Weights of a small transformer language model.
Architecture: RMSNorm before each block, learned positions, tied embeddings.
Training: a variant of Adam for these matrices, 727M tokens.
MLP neurons of a small language model. Each row is named by its layer, matrix (gate and up: input weights) and neuron, and shows model dimensions 64-127. Each number is 50 + 15 x the weight over its row's rms, rounded and kept within 0 to 99. A neuron's up and down rows have the sign that makes its largest values positive.
After each neuron's rows, "fires after" lists the tokens most often just before its 100 highest values on Wikipedia text that the model never trained on.

L3.gate1235:46 63 69 29 25 38 54 31 39 68 60 42 31 58 31 54 57 47 44 55 48 59 56 63 05 46 61 65 40 75 44 70 37 35 31 58 33 43 51 57 37 62 46 42 39 32 39 65 39 44 50 54 20 43 71 32 52 54 17 65 68 47 53 76
L3.up1235:66 40 68 55 28 38 81 59 47 53 46 49 15 43 21 62 47 53 57 42 52 38 73 73 49 00 37 41 41 64 33 59 13 53 55 32 44 54 73 46 61 47 57 18 75 35 48 47 23 55 48 49 38 36 86 44 70 62 35 53 41 83 47 29
fires after: "pro", "on", "Govern", "at", "est", "ach"

L6.gate51:53 41 63 71 59 58 74 32 63 56 47 42 52 34 47 45 52 59 49 43 40 46 40 52 45 69 38 55 48 39 46 17 50 80 56 32 65 51 32 31 21 44 64 58 10 40 37 41 49 68 27 63 36 43 61 68 44 55 57 63 41 22 55 50
L6.up51:55 57 79 56 46 49 51 30 74 54 71 33 33 12 42 51 13 27 56 47 34 49 30 88 40 61 56 68 72 48 64 53 29 30 68 21 68 47 44 63 43 48 59 59 33 54 38 56 49 65 38 60 43 64 24 50 54 48 63 72 43 60 66 51
fires after: "==", "In ", ".", "on ", "in ", "the "

L10.gate940:30 36 55 61 48 39 36 31 60 40 26 56 46 73 22 41 34 30 54 45 54 76 61 44 46 60 50 80 37 62 53 24 47 53 55 77 42 55 59 87 28 54 50 20 44 38 90 37 57 43 38 35 43 80 44 63 42 22 35 50 42 35 46 26
L10.up940:32 67 58 70 53 20 70 23 68 49 54 43 80 77 14 52 49 58 76 21 71 28 45 46 32 49 45 36 46 61 83 65 52 50 24 37 26 71 52 60 46 48 73 54 72 58 59 69 36 63 76 43 49 67 71 22 43 47 57 39 33 28 46 53
fires after: "\n", "| ", "2"

L10.gate612:33 60 63 43 56 45 56 35 73 30 68 31 54 92 61 60 41 64 52 48 51 42 30 55 36 78 24 42 06 63 54 51 74 46 42 74 63 37 47 61 57 48 51 65 52 63 69 49 42 47 23 70 53 30 44 49 33 42 40 47 35 17 72 31
L10.up612:61 52 34 42 27 37 37 64 59 49 81 32 57 64 51 61 48 09 72 25 47 35 43 25 47 65 51 31 58 51 49 49 76 67 70 49 36 52 59 45 64 48 62 63 64 62 55 65 49 56 40 63 36 43 58 50 46 60 30 26 57 34 68 25
fires after: "| ", "\n\n", "|", "("

L9.gate101:47 36 54 40 69 73 35 38 41 16 54 27 50 76 54 61 50 63 50 62 56 53 47 31 54 72 26 88 25 55 58 33 51 52 33 48 58 38 31 41 37 53 34 43 67 51 76 63 40 44 67 82 43 37 41 52 45 30 54 25 43 50 58 74
L9.up101:46 52 50 63 73 37 51 68 56 30 39 48 25 20 22 31 38 58 53 63 73 69 58 82 79 44 49 77 54 60 50 53 68 44 66 57 58 86 64 67 69 54 48 39 35 50 63 43 38 50 39 58 35 42 53 42 32 62 50 39 24 44 47 70
fires after: "\n\n", "\n"

L19.gate517:63 67 67 55 59 42 53 66 60 38 69 77 67 48 44 61 51 39 38 83 50 17 61 47 55 30 42 44 52 45 35 81 32 59 53 59 53 53 56 34 84 65 60 25 44 40 33 61 40 70 91 48 52 15 66 29 62 45 26 36 38 34 65 45
L19.up517:29 42 61 73 51 40 57 67 46 24 34 56 69 50 47 62 43 30 35 30 32 28 49 16 51 48 49 60 61 47 45 63 31 62 65 56 48 81 48 62 53 31 74 41 62 47 37 62 50 45 95 50 58 50 56 59 86 37 48 40 59 41 35 41
fires after: "B", "H", "Ch", "M", "and ", "J"

L19.gate758:57 22 58 59 56 51 43 47 71 44 39 49 28 59 39 34 66 66 70 64 77 53 77 58 42 66 68 61 82 42 17 48 35 37 51 42 62 55 47 34 86 73 23 47 65 14 56 56 57 49 43 64 57 51 40 60 56 59 41 56 50 49 59 43
L19.up758:26 47 37 15 33 76 46 57 56 57 33 44 72 44 26 46 58 54 60 49 39 49 68 88 39 65 61 17 63 56 72 53 19 38 32 51 49 31 68 50 49 52 47 49 33 25 39 73 45 85 43 76 80 36 46 41 33 22 77 46 44 60 46 33
fires after: "in", "man", "In", "ent"

L19.gate1253:39 45 38 49 62 47 53 61 70 42 45 26 75 76 32 28 58 34 45 66 56 36 79 44 61 57 21 57 47 35 43 47 46 39 52 25 59 51 15 76 52 55 69 63 19 24 28 40 38 57 33 56 58 44 41 63 76 46 28 28 53 66 82 46
L19.up1253:47 45 37 45 73 54 69 50 56 57 37 87 30 62 24 24 40 69 39 18 63 61 60 50 50 63 58 38 60 15 54 64 59 28 55 52 43 69 51 34 51 79 30 46 46 56 59 30 66 57 46 67 46 63 54 49 45 40 34 34 46 86 76 42
fires after: "==", "===", "\n\n", "== "

L19.gate985:46 36 74 74 63 82 43 84 54 19 59 66 70 37 34 63 49 48 40 67 54 20 55 40 71 56 39 44 65 57 46 47 39 53 62 41 65 62 24 44 35 42 35 54 47 53 21 53 27 60 66 52 55 61 23 42 45 45 53 46 37 48 57 82
L19.up985:61 63 99 39 50 59 54 52 63 62 39 32 45 53 49 51 51 47 44 50 52 41 46 55 54 65 56 65 40 28 35 42 40 49 46 14 42 52 62 40 46 44 52 60 49 42 46 56 21 59 73 36 32 43 58 42 53 38 26 56 50 31 30 64
fires after: "B", "C", "Gl", "H", "Be"

L19.gate1042:69 47 47 45 56 59 62 73 42 48 36 43 51 25 41 63 55 41 30 63 62 34 49 62 54 50 50 60 54 41 27 24 48 58 67 58 49 40 41 43 33 36 61 38 46 52 77 52 01 78 93 35 56 50 54 46 59 51 83 86 23 67 66 35
L19.up1042:50 49 48 42 33 24 65 58 58 59 60 41 54 17 37 47 39 49 30 34 54 11 70 41 25 60 45 62 52 57 46 29 57 51 42 33 52 39 45 72 41 34 52 32 31 50 62 55 68 74 57 66 71 45 39 62 81 57 54 55 66 59 51 48
fires after: "Ch", "S", "St", "M"

L3.gate839:38 77 59 31 47 43 45 28 60 62 66 51 56 67 46 43 53 59 32 17 52 54 61 16 43 73 53 51 62 73 42 54 63 61 61 59 72 51 54 37 74 54 51 46 49 41 52 72 49 76 44 43 37 48 73 48 28 69 52 40 41 65 56 83
L3.up839:51 60 85 37 76 74 62 23 64 28 80 34 86 58 19 64 45 40 41 25 56 50 38 72 51 50 56 35 51 22 31 41 35 27 75 58 45 50 65 66 45 46 30 44 38 66 36 63 51 54 50 23 58 17 45 26 39 71 51 50 32 40 28 53
fires after: "New ", "op", "ec", "Soci", "it", "Stre"

L19.gate702:64 56 94 59 48 73 45 58 77 51 41 36 76 65 13 31 38 40 50 52 70 29 59 34 55 57 31 39 40 58 53 39 51 71 53 49 52 63 27 75 20 34 53 68 37 42 36 45 63 40 32 63 51 31 50 63 87 73 50 27 57 79 62 59
L19.up702:62 53 65 45 47 43 60 38 46 39 45 55 45 37 44 69 36 45 52 55 59 40 46 66 46 43 59 47 61 39 50 46 24 54 55 49 36 61 13 40 53 49 66 45 29 68 36 47 53 17 40 36 39 52 41 60 54 32 53 52 65 44 49 62
fires after: "\n\n", "==", "by ", "the "

L9.gate839:60 53 85 52 66 50 65 44 64 56 49 46 54 60 50 57 44 45 45 47 45 27 45 33 48 69 45 52 19 65 36 51 32 79 43 55 62 50 00 05 55 52 54 77 42 39 70 63 52 72 66 84 45 51 36 38 57 50 51 44 36 55 67 37
L9.up839:65 54 43 31 50 44 54 54 67 52 53 52 36 37 37 73 69 42 67 92 60 61 30 49 86 41 33 55 66 39 50 63 48 60 11 57 53 93 57 52 43 41 35 41 56 65 54 39 40 36 73 45 40 24 54 52 54 61 32 34 39 21 56 81
fires after: "\n\n"

L9.gate957:55 40 64 09 36 28 56 39 57 51 58 51 73 62 48 42 58 50 39 47 43 60 46 64 32 51 38 58 42 60 48 53 52 09 54 32 58 66 66 70 35 44 38 46 33 54 28 34 20 33 45 40 39 24 53 41 83 52 42 35 50 53 53 76
L9.up957:72 60 53 49 78 47 42 48 51 50 18 46 64 23 40 54 25 63 58 59 24 41 62 59 50 52 55 43 63 45 59 34 65 14 49 60 52 42 59 52 50 61 57 48 40 43 49 30 47 46 43 06 53 44 44 60 28 36 37 27 65 79 61 47
fires after: "| ", "\n\n", "- ", "==", ". ", "R"

L3.gate21:24 46 61 65 36 48 56 66 81 57 51 45 52 61 63 56 26 44 60 58 59 61 43 16 45 60 34 55 37 54 46 43 76 54 58 74 32 43 25 56 40 53 53 50 32 11 80 38 43 40 32 45 36 73 63 32 36 17 35 60 51 12 61 41
L3.up21:15 49 59 74 57 49 73 56 85 48 79 42 42 47 61 48 43 69 47 47 45 50 29 47 53 77 41 76 63 32 69 40 63 09 52 54 58 72 43 57 49 73 48 43 44 28 66 61 52 46 40 57 47 66 51 04 48 14 27 67 47 53 47 54
fires after: ". ", "poin", "\n\n", ")", "ed "

L19.gate588:43 28 86 65 38 16 23 53 37 51 26 51 74 69 70 65 34 52 59 44 47 74 86 27 63 85 64 98 33 39 62 80 62 57 33 37 48 43 60 62 24 43 62 52 56 63 70 34 51 45 51 49 21 30 74 57 44 44 46 54 58 67 68 39
L19.up588:32 61 57 72 38 37 80 56 48 56 47 52 74 48 60 44 46 57 48 78 47 56 62 56 43 25 59 44 20 74 51 37 60 60 24 74 34 64 46 68 28 29 66 57 62 47 42 38 54 50 33 71 39 26 56 42 47 43 25 63 50 38 42 72
fires after: "p", "\n", "e", "alist", "in", "2"

L19.gate426:51 29 53 68 52 58 38 45 66 61 68 33 57 32 19 50 47 68 53 59 77 38 61 53 12 60 45 41 50 68 36 44 38 49 63 56 78 37 72 57 50 62 54 64 30 64 64 57 47 25 67 56 33 47 42 86 54 38 56 58 46 58 37 33
L19.up426:54 64 41 59 03 45 46 52 48 52 60 50 56 30 54 53 57 67 62 56 71 54 59 56 32 38 68 47 57 49 48 45 39 56 57 73 42 53 84 65 38 58 26 39 41 48 43 71 31 73 56 38 57 69 60 55 78 84 52 62 41 77 54 55
fires after: "in", "int", "an", "ind", "en", "In"

L6.gate508:27 52 51 71 55 53 39 36 75 51 54 67 35 48 44 46 47 47 35 37 52 63 35 36 41 58 59 49 29 51 38 73 48 48 44 72 38 29 46 35 45 44 54 54 64 34 79 42 50 79 41 56 55 23 42 30 59 25 54 45 25 16 90 32
L6.up508:47 64 49 52 19 58 74 82 56 54 39 40 26 79 59 36 63 55 46 26 36 47 38 56 20 40 67 58 57 42 66 36 23 64 57 47 20 64 33 42 49 78 59 44 51 69 40 51 80 54 35 43 34 30 56 47 56 57 50 37 32 64 55 44
fires after: "\n", "\n\n"

L19.gate1163:33 34 64 42 23 68 42 46 35 65 58 66 51 54 23 52 20 41 41 46 67 32 28 37 61 38 60 75 35 36 50 28 30 44 46 50 49 80 32 54 69 53 81 62 56 31 78 64 49 55 43 63 56 65 25 37 56 31 51 21 21 67 50 55
L19.up1163:28 36 45 48 27 75 43 43 54 36 79 48 65 57 27 04 23 56 40 19 58 16 49 43 81 09 60 48 29 18 55 66 33 53 37 46 66 60 37 77 53 65 76 56 39 54 53 51 31 69 56 52 55 46 34 42 59 45 41 45 42 56 52 47
fires after: "f", ".", "F"

L6.gate440:36 33 66 33 12 26 29 43 48 57 41 28 30 41 49 45 33 53 44 36 59 46 54 55 45 40 71 27 49 28 49 75 36 57 50 22 36 52 55 29 34 55 53 57 27 43 54 17 45 63 71 49 43 44 32 47 64 25 69 43 43 16 62 58
L6.up440:34 57 71 40 20 19 56 58 51 42 40 32 60 41 73 45 36 58 47 57 38 63 42 15 42 26 45 49 68 47 48 54 24 48 54 73 42 52 70 48 67 50 75 44 37 61 73 35 41 44 35 60 07 50 50 35 61 63 24 63 28 54 43 56
fires after: "|", "\n\n", ")", "es", "s"

L9.gate925:64 50 51 29 49 88 59 36 70 51 59 40 66 45 36 46 60 79 52 69 43 27 50 47 46 45 43 52 49 52 42 43 65 24 72 61 59 55 54 45 55 53 28 68 23 49 39 31 63 49 41 43 60 24 58 48 51 41 42 66 58 51 45 51
L9.up925:60 50 50 36 54 41 51 33 40 45 48 60 29 40 44 73 53 23 36 41 27 30 48 16 59 40 52 27 72 44 44 33 35 33 25 42 35 14 41 30 70 40 37 77 35 47 49 30 51 33 34 61 71 46 34 51 48 58 55 57 40 49 47 55
fires after: "==", "==="